Part of a small language model's weights: width 160, 5 heads of 32 (1 for keys and values).
MLP neurons of a small language model. Each row is named by its layer, matrix (down: output weights) and neuron, and shows model dimensions 0-159. Each number is 128 + 24 x the weight over its row's rms, rounded and kept within 0 to 255. Numbers have three digits each. A neuron's up and down rows have the sign that makes its largest values positive.
Before each neuron's rows, "fires before" lists the tokens most often just after its 100 highest values on Wikipedia text that the model never trained on.

fires before: "\n\n", "S", "7 ", "2 ", "6 ", "8"
L11.down125:137143132135135157127160135102104174139122126176167127149132140143112096153109086091150176112163161099123145169082129168119108157117122147183088130147117120120120188132075141086137117144123120107160164124113124158113138160115143099149125131171091137122132138104106116129165112105103083125151143099119128121110125105137111115089142120114162102127113128113092114119099115103078130134172086132151142150114168128111123126111131156104163099149152178128142080142120131129140145109102136

fires before: "a ", "(", "\n\n", "Suz", "\n", "an "
L11.down184:135166156121116131098132152122110131157106157105140121145145158145129150130175209105138126095062118195101134125089143118143107109069092095167089102140122158128123152108103130116101104122121153134092119126120160134122137149133165111153125161122122134112106099128160133122171142125116139179087113100095120116123116135127088132130073146118172129099114161092141113140164130167117128097145113119114121144119121146138131137132168127111151094099130105118140121139089132154120161156140099

fires before: "; ", "s ", "on", "on ", ", ", "or "
L8.down233:133144131147138154104129164166149148130146115176141142114103119149114098145086129129124147120139149158101135138112116127133176136134138136137138096146157128131107117126126133152163152138140100099111140161124129125085161134094177130151113138123131145098058101114128166094144117132112091121095126084112107111127102138178131134132103129119145125147132129099110155173068072108134089146123117088104135151150112087105070149055142122134147104127132144151156151144134126155122157133122189

fires before: ", ", ". ", ".", "==", ": ", "\n"
L3.down5:126145113116116102110122106123156139172088091159077144159149115128131135114139139135134125115164090137080138119100122100141107160107106090178124119132142121114187130118125133082099145119157095142122159160131128167126165132112112148144145140151144131108111107140103092094136177112128124173123163140114126080138177183183146146105137141159122158116104152173149148115117142148093150080132107107130134154091120103150157086137128109123126154096123123106138118120137138131119111087096144

fires before: ", ", ": ", ". ", ".", ")"
L2.down66:162130138162116119133109117129105175141100131160156110128172158128136118135115129188125084158152151086085104147144114101142159115127076153126094126111080136112149176142171111133133113141098109093123166152173124095161094155104103119119094209124106129116094138126113163101137165150116083141092129116087118116126185107150143153122128115128190123129134091130131119115124134115123130130141136115149121133137130160132108115132134153152113120155122114114138131120128094097134135104132090

fires before: "in ", "as", "in", "as ", "ins ", "is"
L8.down393:157129125139149090189126141126151120120110121121131157107140143105091164111151156096135132137132102151125126142124118129065084072073123119105098144157092119125136121134150138124170157145116129130103113152157107110143161158062166128108119152143089133118115120133150138138142134142139119161092116171119135096097165149191109169110129128128167125114118075121128175090116133162155133113119125166110116147133191117136099121133136130133099093131133125140116136124121108082105124145102147

fires before: "\n", "\n\n", "W", "born ", "struc", "/ "
L11.down394:178157102125157081117079105107081106159119198128130130145114140121126127124137106135144092142118142115113137151140158105151107091153147120146141116172092101124148134129127152094148125136099136146133165124133105135107101141154171125113114139149110153151149115147143114082178128104165124088079074121132135111124130159104122154140131193116146118096133150149109138100104122148124142138100099121143161154139157135112131149125158097145119110111076100125146168117122131078087134162100125

fires before: ", ", ". ", ": ", "\n", "self", "."
L2.down396:133141109119184128120124116165157154145135129136119165143149148112120133120125101120122133084080127117118128119091118116138120133154139098142085094131163116140127144166130123095114120109130088115113091168136146146114166124099138095130141022126131139116099179146109112098099144152132131151111121109139107138140110105136133128154091120110164139137127115199199121144144103123111115091117128132115164163126107105119159122137119124152170122123130113158141109143129097148152180149137084

fires before: "| ", "- ", "|---|---|"
L8.down373:104143130121089117098136152092173202107171139126140064149125125125143121175113133114118132125133099140135152110114161127110116158142146115133136152133130140137119096127119110152124130158110146170145071138122127102119091105117113135144131111124102175145113095082104165131101112125112150118136108069135121132171139161125109133108191144111099156102100157164094140123125137095159164159147087098136118126149144140106118150109139138140148123103153146129100106153092141112153103110176159

fires before: "==", "== ", "The ", "He "
L2.down407:142084062167162126182168146125139133114134162147090114168115151116083181109134111164119149119123108128127131173107102113155130134118136102115122122134169145130142130135087107122136135120134135105151118096124097150124159099158118140138089189114132128133132083113117142097099115091114123163079112120126092117139164173165128139122127159098132149119149120138122119103144156110141159114129112093126098138135155084114114113135155068134083113118131087153135157175141135120134132127132161

fires before: "- ", "| "
L10.down325:128124112099140138112146124136149096166128113106143133136109092150105119139171146133118138135171121095103158135128142159138153128112138157112116085134112108154138132075111138142124152117105078137100148097133144125138102161132097121102154169109132131181070158113133130118104184149152140135077141121128158101104153099118143087150163159132159163143107128074131119139173097152091121111140108137139107121111131125087106102168144078180166115121125130152077108127158112144113110134136144

fires before: "\n", "\n\n"
L8.down153:117079154164153124145159145163125132094138120140144140087117106149111138084122129113112156135097101125123116113141094144140151125154110156136127100138116089088160128151153115118143138148134146145094143121133082099082137197128127143096102127156134154135069157152108171154161106100157089166100139080119134131121156100107120107127074120157124118109111129142146125143097130153106115122132155130161176123148106114106152133087117125086108128137137154112165151126132113154194138137156130

fires before: "\n", "\n\n"
L8.down156:085075135160123168118123164125103085147162125104120123123121063093130129124132111113110114106169107126134137125114113173101132129124110103120099137167110158096115119104169149144146129137145081164154121101144114143148117095119144179147132140150181117138097149149131123146114134152131100122133181121118123066110125113112109105139135117150164135149151161128119110111088126101107139179114136116116163152129150143149139114163068160131131124191178109134144147128126104130123114138124091

fires before: "- ", "| "
L11.down126:114126114126121152118129145150140126137111123165133102172127123107133151102087104133131125146122119120151128133119120119137152150119115156103132117077077112146102111148125078129118145127123122125124137170148127100174117151160113087158145173135114117153072136089111160120093170135104106092131150127158128119145158145094105153129108116175155118090123127146139129164181156072120129111144105169127144132116160171098154128089157127098129098152098126187125093144092134149082122104148160

fires before: "\"", "| ", "and "
L3.down173:164132143123111181139123147123109123187129123124123118140104129095089133141134121126136113168107154135111179165123103144101130091186077157134135081106110144115117100128135137140076134154157084157113115142129108115141117111115133145129102181113060107110130153107150158127101132149126102108120114132125155132167134105143096155125139108149159127136076120094177146127133131131120095130079094129148150120136107121113120131138127122173148157140095066128141159140137141105126109165157160

fires before: ", ", ". ", ": ", "'", "\n", "."
L5.down219:098082141122123139109103127105158108082095114169144128156115112121146186167146127147105125082165109091100142141101142169143152114142103149128141100100119116145131140141099096101170098094112155128129161116158117110187074155109115125129122151126130092155128125172109099086093148134141133164094151098127079164133125148132105122150091129111109150170172152121140151098114114130141175132112127113164128145105136106130165129131157134154163151117139147122106133109131139118102137114155100

fires before: "a ", ") ", "). ", ")", ": ", "an "
L11.down412:167144135104151111103151096119137141102108123140087166149139153144120100142154112104162118131105138133178128155148084147129095138149113096155109113123118127155127116085145149140105174111119165106160115152104161141141136157106178148117148140120116155124149138102147128100145144188150177093164111091113100131121116135109128135163100111122123128108108153123088148122139087165156099105125142126136099129134119105110082162130068126092179084101134119116153136102135084128125154145146094

fires before: "| ", "|", "\n", ". "
L11.down41:141131116122120182127102131064102143148116141141144084070092140136144103136138153146145100144095097130134198120111122120136142131152139090116116102161174113122158116108161158134146127126133090104130153144146137097147133127104133102146095174095155109095167137122155101120177098120142132182179127120139149072140119152163109127121132120094122131158103135111093138135113115134126128092090122124153156148130123117094138151124097132147081090136140097147140166162106102123129143105140134

fires before: "| ", "|---|---|", "|---|---|---|---|"
L11.down207:160141118140090095088159120161141117094135079176127122110132111157112119109139126084138148090113129090203093134136137113141117115139137070131124171130102125092127164126134098102086145137136092105099133161141101146142133147172158140130149142161154115117111139154130160159167146128122133111119136116108147130163165107102102147114144087158120143111095091117141125165117098132112113137145120134135132141158086134143121129131162175105175098115132127128173114101102135116110126149144073

fires before: "of ", "and ", "in ", "was ", "to "
L11.down356:125186143148119113126151123157111139097114154088144096157103164125139145115118102137129141137128171119108117110122109093117137128135130132131141110088131107118171106155148108120161134115126119154115142118129163154165143146087148135131112163108121160137130110129094160119123151168172108146117116151146134143110080134130088157091147120111170142116137074101108111166111106130124091084138138087135106136146181082143163144148085146147110126148186153129105086101173093129117103106100101

fires before: "- "
L8.down33:105109157161136156129118112160126115112119114096175138149100121129103143078097096160106170158149102157119135107109138130133096135136129181097144089103129111126104105114134145132082114149109141142095099184136146115153096136138068141080122148120105101124081171090119131083115156120102139144106144116143103114142161070106135114147126125135132168135128124112151125164118121115118148144163095116119126098142120171146142123151132137119168109122163134155143131113182154165130140148085151

fires before: ", ", ". ", ".", "\" ", "\n", ": "
L5.down314:101099161138117155147121108114115117112086149178142137118144100104102142135111103125144147101195118109079130157089124119164139109106154131134118112131104133156143130117124138138135122126157160113136147177125131130191173178145168119114110149169114117096112126161134104096073129138104081107125126142136150141094157140136096130152093189113143134143118114150103142137101123163077131121120102131161121146127113140119136141077149145115108084132106123143139125157109106155172101092131107

fires before: "\n", "\n\n"
L2.down359:143141130162160154109161120177144138135094118121121109153139118136103140116140122150168122063111127108104112141109120096074159117102118120148062099090123127142118097165124140098122105104095107147132120133131173145144113127142101109106160154143144087118198131106120169105129158115158116135136150122132099127133163140119087119158163113147133134166134113108122153121121124101112109088129143119098110147123142131124137151079097155139110129131164189162105150152116115148095190111128129

fires before: "\n", "\n\n", "/ ", "the "
L11.down407:138099117140186107099081129127155167137108139100114082148099123134169080111115179116135087134128123147136140154132089108164186105124102116117152109144122154114139117134142158142157091119145144106123086161125110144131149144147144155133126153122139146151056134153115160118171091108141127142163115118093135125103130142110136072130119149109116103149115102167097141092075130142157144154131143140120155142151163112087144122148071132143119112142114108112143174113103133125120133131127099

fires before: "| ", "|"
L8.down204:126101124159109112104114200141126089126105102140110109150133176123113173129132085120107111123119142139138067124147135108128136111125151139091126132168095137159086072125113120137156129108117104126154148157163111140143154088137116129103135126136139148120080149129156150116136120133157136131127153122141145122140103149111140101127162081127109138104121122151125139134116173108189152153128110147190180148092156125156108122137183154152106115113102131103130081102136122125070105129151129

fires before: "\n", "a ", "\n\n", ": "
L10.down302:101125114118112123166137134124161183148141150157113125102126106141165122108109124114161132130093109121141144213107103119157102120089114108141125127116131117148167147118152125145126154126090132114126167117160156148122124134114159134106129069113123088141075146141124107119136116104121102113127124125100120131124131163091127144096152156131154128138118134132105096111117129149103116186148133114138091154094148105127135128093118206080105098150100128165144160167158087170134150139148102

fires before: "\n", "\n\n", "- ", "| "
L8.down10:109088089143160163121144150163111153127114134100098144114131109125151070115088145102128147174149112132155100094125096119145131128106105162113131141130126096125164106104125146144142109099166146150119085153138136175101105109117137131130118082115142107100154134080118104145136171137127121144122152092139103076170150130126168108129144141100119138167116170121177092141133121145121132117160144127179132151150128180102120095112114181135134122103177136135125134156145115145137092130112091

fires before: ", ", ". ", ".", "s ", "s", "); "
L2.down52:146129148111183076094150174158109131155124087170116132116179109123104146161130152147132144102139164114096161131144146125132129156110133148159122121111113120132061172155100114114145135129069110110140104155170140148156149100113143114088138119147119120120131121117163087142135185109132097122123120113123137143094158126097133117091134099099091100126094090162117141169147145143142139138147147116098113106118151116099119128094166134123114085167136107112128139100131106128132135171109159

fires before: "| ", "\n  ", "(", ": ", "/ "
L10.down314:112086122177174128182111143143118107108159135107134116126107170093139108135103127091126150148115126150144097120124142107122082119111107121138113118156117164116133169121121165089130114122108123081190117154103130089109142150161145128079126178128136126113121132127107093135149121163152156148138113121130150158150083145126144114055175114136079139150147099122142097115120122100148148104104135164134097132155131127125149094127141129104113162113136155138147090127122134088099173129141164

fires before: ", ", "\n\n", ". ", "es ", "o "
L11.down373:109118172087127134125136126159143133137144136110125084141125130136160120103102163147104111135146125148137131159147114157154120143125143114123172100099161111143114083155161130109126134144085130172134122101117141133174159166148157111123078104103103124146090092102164110129145099130185122150148111075110111101102154143117141135093132176100158109123100097102142106134157145135147121128108122110107165163138124121110169121091132095114126141138134130203118095136095108108159139113077130

fires before: ", ", ". ", "s", "s ", "."
L8.down260:103111101135133101134120122162123152110105122144136139202085156132128139089095132185155133112165120129063095101160144127136149145144141139134133120134137163108088150160150106107181121117161130112133145119175096090181129127113136126105136145127155096120093119172094120143144102111124114144105089129163139134080190144115137140115113126115147119107128074114142152171091146153162089154121140094151123121101120090133111120110117117114142137148140118146094127101152138149136113136133139

fires before: ", ", ". ", ".", "; ", "\n"
L5.down291:114091102172162110145153143153111116140132123147116113116130185125091150123140140109116159100108098097137114166124142135161181132128139160118108109088078100140118140142138139137120141129149156156107117180069072096121115109107136104113164135159114105161118142175138138120138145127099100137147135149093172160108117177102123105143097105123158152119121169142103116106100152140088119092126127146181134121114122119096117129123151087127156132197126124104149135125126121105129157122137141

fires before: ", ", ". ", ".", ": ", "al ", ")"
L8.down145:090120107160133154139159112134115141108150104140108161130108133115105149123101113126132153123156120102161133107124142116176160111129168141118135146074093136100131135122079157115147111134148120130082091089166160111137104127107135083147116124195107132152153141167131112116135134112112120157164158095170137156072129155125128143116138145132163124179100151151136119112152146126104097142134147147143122099100117145085135107187150099089144088098140118085099158129130134131120170124134100

fires before: "as ", "ag", "for ", "ase ", "to "
L3.down133:129123132135169087154137138148147114096127170118115145112163104116158110121119126042128142121143127141179149136114104136093126172074132138090129095139085108121205121165110106168096128101141139156126091120200150118112107163114146132107124149107156115108146120095118099131113108124142111133128152156153133184155147147107098164105150154121107125150159129133123137113111134159117117132099122118151134152131118139150088137128106120091085135097103093137131147126101140129110145144132130

fires before: "\n", "\n\n"
L11.down386:127107137126108131174114124100114127091124176155157138089099127137144096125081132187116118126114094109132143123157118121131147091148171151196097104143179144105159115157133167160104138173135145100132150151106124084146119157093103144127071146138113143093091131147093150083170137103162110139158083103104142144133128140126110117116124135156146161128158137159133124093151139094140131112099113151137142171140144109102124121105125124124101104147128137117149111151091124121168122103135121

fires before: "by ", "by", "in "
L8.down290:154115161149104109152132148121134125132131095106127143150134167100109140143114123105164132165154161129120108183091110127101094121138102134115113144142138161112118131125131136124132138131124157103063122139146133172127160130121125107114138160152139119153132123130114148121131123157141102108181152137092111069131130144183133178093124098124058137140075148121117128087092110117159144083125131087103145074167123109138109140094168175114119099136170130148111132107126146145099149147110124

fires before: "in ", "to ", "by ", "on ", "that "
L7.down178:137155162159116086132181128133140156156115104116127128167102148118123140119142156101101166103110125148104081125102116153121120107116143130111085115130111067152128150128141146131097126111126092113068104142122167092153149118122113113081104172158126116161174138112121093104113159122146157126130150093108127161144170126136090192115100132128117126108127130152166135124177104123156140142165093160148133122093130129098073138122113141128108131166105162127134103140169136123130119156137116

fires before: "on ", "in ", "at ", "in"
L8.down348:095125150148094098125128119110105155125151104114097116133168091100147143129155127136122148129141193156122144121174124113129107133144130162145149115096179066127142099128154091134129103125137134152132106096115139111134122146076102088144128129131129150164133167126062133151172160104115133119138116106140133169127117091102104147099141103134154120146080171167108124107150144150169124082152137160120163127091135142126110129112148181124160128120139132094142143119096110092131095144104141

fires before: "| ", "|---|---|---|---", "|---|---|---|---|---|---|"
L11.down332:172105124175078121117122134152119114123152131107126107145131151150110157165120138148099165142120130117122151113165157126137090111143145089107125122151101123113127119111124178150132138143152112110092161128090153152108116121120153158100137228156092153082084124155110128161108114105150132125126102105126136114139089132103114125141113093127099166160118132135097158129183129090097116125129143109162126134127150133149112095172131131111145120146117133116154087130158123118130089101168088

fires before: ". ", ", ", ": ", ".", "\n"
L7.down417:126136111089147124125139109123110100114141137116116138112127121128109157131148135136127114100141144120132137102142154111173122169152159129167166158117128095135152168156143126106114119153151182144072170136161135089162120115125091117124119187173112092105123131104143087126131134168144117117087146112119129116153102144089130172091057152166129105167089155121117153108121128105123132146107157142141135094086115177103129115163137105118105097132110108124125141134156107107151164124111086

fires before: "- "
L10.down438:071122118192119099097174131145113158138121114140137117123097168157144150120118147152144155143148125127108083092111151126159125141129119117109157094103116180098092114146151115110106132141098097161092116160161120105142130099141113107138111146095111130128111138050112138149121131140131155147112152127165155094140161108072165174143139166154120134091131143133138142154146146073113142111148085132144111131109108114120143124124117140137140085144143117144136087112121147159117129140076144

fires before: ", ", ". ", "s ", "s", "."
L10.down96:146137115114116110139138100137106159123128107124132131111141125138101136151148136126152124131148154153105118123128141131156144167126128116147109081136152109118109094141106134136122124143149160110116146095103113122115103131135101106158160000144118106146125151162164125132141122141093146141125131136160139144036136150130124105123136111159164138117076133129147115119027124113151143154138127118143119148146120135137137125119132129115139124111132131158152144141127126129121136124117155

fires before: "- "
L10.down236:127101099163132121103178136142143183120115132131142143139123163132101112137103117159132124173113129155126108141104130094112114167169134153100147133092100160095130146153099116141144100122157142115129172190111107121109100135115158120127123173157101103163104159091084109117066163129108096141149098103133133139131120118119098154112137161153133101125131134112165133135129149070153218116123119147138124111150144118096114159115109116143127129111130135138105119122152145102164126140098095

fires before: "as ", "to ", "in ", "at ", "with ", "for "
L10.down441:103168156174142121116154171127141137146119127121149114128109136092149135117149112115132099121150114129143116127149160124133118095106104174123128156107094105096101129104126103157112163129121140146133144120139139093130159186120119084129141199136118112167130153123080158094142129139131126105122092140101128152127122157144078135147118094115107099150098099172129109162166130134168099102148116137102129158165115120150133120133142134166130140073139110086158107145118117124100163108132049

fires before: "| ", "\n", "– ", ": ", ". "
L10.down387:138130125117169124147143125159141163134152122119129112102106121129160148173130102150141131130093121153129142113088179153113133101126121137154090084118162128128119119103132135144150123145119120161149134144110132145095115136100157098114129041120179141146120146124166092130075112123165113195156111161087109129149137110145120091094133138114107123176154085114100121160130142135123117122158113129128130122127142101111167124120135156122116126122087099165127142124126090075117161079097162

fires before: "- "
L11.down424:126120109129158102124125113118136123129117123124137115135121144119106134105117107135124153152092115144123132115125134129164140106126120161109162118141110116143152131087123098119141142123142136133102099130120116130089150128118126127136122212132131125151000157126114156152108098173108187144103120123156124142113144116131134155133138131116099164127122110141156128136199140027135149097163126116142127120161132138114147135135123116140133114119122132135132143102105156140115134116096115

fires before: "| ", "– ", "|"
L5.down270:095124161173131193128136131118127129118088122100168135172113120130123156136141116133107109093089092110102119123100133113174153111191161165118150123173149130096164131117104125143112147137101109133134135120127135124133120105137120111113110113113145127155166144127141139133135171109121121119121158079127163099089149110130115091125117141147106136115158160103129121099119144168150062127169122139153102114104088146128085139157117115131120086112095176175127121140152145153125108082139166

fires before: ", ", "–", ". ", "\n", ": "
L2.down153:156168132134129165127141096129167132096139160124162151119160096135135106146149131118140134149128109156103122143116094122141138103155138113117100119133129102134118141136163183114155119144116112156134160127083116148125144090085134125131081000140143104116115152164155109114100149118143133135122113111155131115073117130075113103130130118107164121169114127143117161139106116140135126114153091118088147119097122144111123131123161107160131159164107147116155152117138141144132131116117117

fires before: "| ", ": ", "votes "
L8.down263:143137168138120117130160120156125152132128132155127114149158127165088122116138124174133104105144131066101112155150124162091093181089132151117112111123129135150147142093111142128141114146110123109120124149128143093125192147130115132129103118122126130104106120104114100169075163123167144114141142115152108152126136132115123141100114159176134099146125141135093100161107132148173113102129141148121077098138101134086142100116143119185097069138159092195100132125138119100148109118160135

fires before: ", ", ". ", ".", ": ", "ales ", "it"
L2.down84:120154084160118108109123135109156135150133125142144135069159105155131080137125158131112147113130136105127098117104122106159121150111161134125116096124144140128143140108155109118122142138097141152117130166103194127120180126112127076115113051139102146108140156150134114122128135147109081163121139110117113172099156136120163108099134179152137153084113133134131145120104093181141128106145158117124116138130126114131109104127165117175080093117126158090166146170112131129107120122152174

fires before: "| "
L2.down440:109149127187094115103129144095116152104116132187138109142113141130118116121114133122157126088109156103106166132137060143104135129107127117066156080144090148152116104106152116132154138114155101109131151108144110109129150123100130135123117205140099111111101160140081148139121139092116167138133153175163142144139123119124134135078156118136122146118113142148136144187110151096120118125172128165144150124107155094098146112119127158163138120156130085129105141104163100131102130128130121

fires before: "- "
L8.down180:122142161151164110108115116101130124108153139111111119151140107127163151116110113137164133126125119195114109046159104135079120117141109113131172107087112151126105139123102103135115121172148125144107143118125129104117148160149097103149113106140104080107133141131159129133106116165107161171112111128113139156152128124105178141174089100125142139097136129141146116143177188085151098109136111133082122072152101162128134143162131094182123121125140125141139112139136119133095136118107134

fires before: "on ", "in ", "on", "in", "ins ", "an"
L5.down373:111120115103121100172148176155120114169143125122102133110127142087173147192117109181153159114156149185147135102103131116105115158163111140104156092122168106137088126133129131131131133107117129102103127118113112099114168099110089147114144118137117165151130128097122141119129111091117127129104130118103103125129142180140171094126128126099145110122134131144151102111098110152140093135134124154152111123126130118116146155151166106095160088137161142115163056158142111075156135144103157

fires before: "\n", "\n\n", "and ", "to "
L11.down270:131091141183184147108138121152113136146122105115123172110177136150163159135119102135120121132160109123120079136134077112125107142117108121132112093114119143107128127117142124147144093126145126124095135136131133155131157121117131137105101107140146129111136086085119097086133124156114094195167116100119132129139094127131122083173165091166115150161155112166152183114132123085114110172176141138127123104118139131139113149129100103091083112102137132117164157158111163131131146134166101

fires before: ", ", "\" ", ". ", "'", ".", "\n"
L3.down9:136119107140134123109141106158152151162115102179095130123148123131135095102176149190109136103160116125101131134102097155112160140162147151153167153124129120131156105144153140087156145170127111127145110176096104094150176136138139079141143070125122103107095111150132127164105119124136112122110122111137170126120090143154129126108098101153146153084120135159166128146145103179125134126119126118134113111121105113123127117113169089116122097135098125141114156162137118178098093106074119

fires before: "The ", "He ", "In ", "At ", "When ", "A "
L2.down366:088100109116124135149175102129115131098181136124122150158159146132083149155156177164130120149084136124097160143138134116119072150137101102105063148119122151156124147154127120129086136093145158128178127125112116128144152125135153107134106188134128128163092126122115119120098148067146121130116119148136113130111100126128155090133097152147171154135119132107132123107131144136132130131126163133178086182120109098135104120104146107098120170122113136089131160132112124130090154137122088

fires before: "==", "== ", "The ", "In ", "===", "A "
L3.down261:178106125092114132132128081161139119122074138108106096142151141093089119100090075129158138133162120149111155147104114136107098100115102139132132112142117119147147154102130109141120106168167109095109143140114103165143125129151114139138160235150131090149082132124162159111077118130103097139101145149121123114148155144140117180158149121169101122125130121137115127136107122123140149146131154094113100146137106152100116129145105103134164111105110121155109148130126123117159124123110174

fires before: ", "
L2.down246:102167130107152117117151150118146110126129158115141081129147137112145191082124114113117114111115097113165118154132120138152102122151154120117138155135145132172109111147127138174126116111135163120112148111122092109137178147067106100102134071118163136137142178101151096138129117111109129136136149098116094137088093132104087136101090172146134101092156143112139095127136164135128119094112098116151188139147101134120115149157141097151109167144136139143099158139125129139175165112110152

fires before: "\n\n", "\n"
L3.down197:134139153165110171116184098124111125140117106174147120114100127098111156117126149140106155101183088138134185147143132103136098103068106130132140096110120166161138105121111157120152136131136133108105112136134110097151146140107165108163163197122066110144129123140142102129116144104123119065155155093145141147115124131161125125108111114122184122125114118122098146114115104125104120158133148142128129129119135156132111099095160104138109143097110143121151167115094182118130130092146095

fires before: ", ", ". "
L11.down333:167136125134150138134107089130092107120128094170139129091121089162111099107141127147116125137090136147157180143135143146156122109154085164144147095148151093150129118171175145123159137150122111096118135100120162171114118117129139139108131087118109124110075149136177091087111091128137117146108106130134150161138135150118143109109110131135112137111084141156133093113062152097162077119114118109136146112069130137101141165113117129134130139133125115144181131130131154180130116151107153

fires before: "\n\n", "\n", "C"
L8.down441:148144144141143118149142159155112145162097116158122116118128080118108111153114091133200143114125167105107093141077111133142144127099105150137105119137124100112155168133125082139145100120120146104137127160134107164122145127120111120124133123144126148126117094117084155106156109089130110129150125117114092165178161128103171136128175119112152165122105108143162116185147115134164092113181101119148092126126156091103113140099127157138143091173096080126136165146127091130129144104133132

fires before: ", ", ". ", ".", ": ", "\n"
L2.down197:143137132124115100114099112167117125121140072172152126079160112132137131099128181173123103111116119116095090192130131131100164120126102122114156109100173163182140127133136121126151136129149102112141144160129159166150128121115142114118108125123080148090145116136137093096114122147125089098136172125164108113068111160123113131126141147104134139108127116100131171118074139135116162099162137139160130115118126141137105151104151159137126100127111119089147179112137140154116136070147130

fires before: "- ", "| "
L3.down117:085104128107154161094110098115122128111126139108168132145141110120091082117094115120078156172149144142115134104156140099186098175138132139086128159121124142121146136134136184134095145129131147159179155133132088123140109103137169162130121086131119105123150141133111151113119112129146110096121128137117134110105131118135144120169116108143094142164122141116119125144170116082143154150160142147124121106159111167132082086167130108135115081097146170163120117161176112117099131093112115

fires before: ", ", ". ", ".", "}", "°", ")"
L2.down301:120159140146147123096120127118105150086165169160159155100117171149127123153106117164161163120103122137144113142133126082103122126101133141109071106139125100134109135163113143127179138110101131145151156151143149103141143119122128151114141058139117135109143114176158145136140134148143111097100113156158142112116124138103109104094075146063100138092109113100113126173127119118141149087132143123115130109123110134126105132121167145132099169088115159121153129146180084139109163092133102

fires before: "as ", "in ", "a ", "to ", "at "
L10.down71:161114110142159171171152162163120131151112111132143154137109103120119121137133152085088101104098104091112108121105116144137109149147096148145126182113108063125143125094120139147149169134149129128107131140164125130129111138137136142148149140090147104114149088148140107102155155100094151107094124103114150145123151055110100128161123119094116176136128144114153118128137183110182135120157115141091125130123122116177142130126168142141115131155081099079148101159141117127090131136127120

fires before: "\n", "\n\n", "er "
L2.down21:104146111137137136126114153166143132117116148139097131147101138151144131123131139128149140140118141141089122098158104124145133093141109141120074100098141134114119156122179124125092136151151115114114115150129132131121170111145154095143163164095125154134147133159123141154106126133091135136153086086122085104125118113116137128137153152137136047160095079132144157160121112162090089170112150197171203117102124124121139103114098127110145100136127089086123136111157154133123126133116093

fires before: ", ", "==", "to ", "The ", "\n", ". "
L3.down249:093106093122137130123181119159098177123145088166087156163143127102108162115091150154118101166135138114106093116132098123153114147089136136112088143087116111111135125118153112127096087133120126087125123135163117121107171163111209084099131164099139142133134118161131104154144147150106134146155124109133107135076137168167169121129132110134108099143129155185145159152080126136113118102125150126125142112121121127127102121106137124099161131128130157139094126135132141157103143099103133

fires before: ": ", ", ", "–", ") ", ". ", "s "
L2.down389:149172114131078147119154104113134146126115162106116117127193125127151136146111106132078136142125119152135114114142130139139161148124125107186132109128171122146129164150087163110124136152114127143118136140102103121164143149113155109175128139086117144147094129139139105149148129101132137148134141109119160130097086167131157114139119132131133097187113143080119100089183100155133142124127115137099122116192153138082090101089112107131117109072132153122120146121128064108113116119134155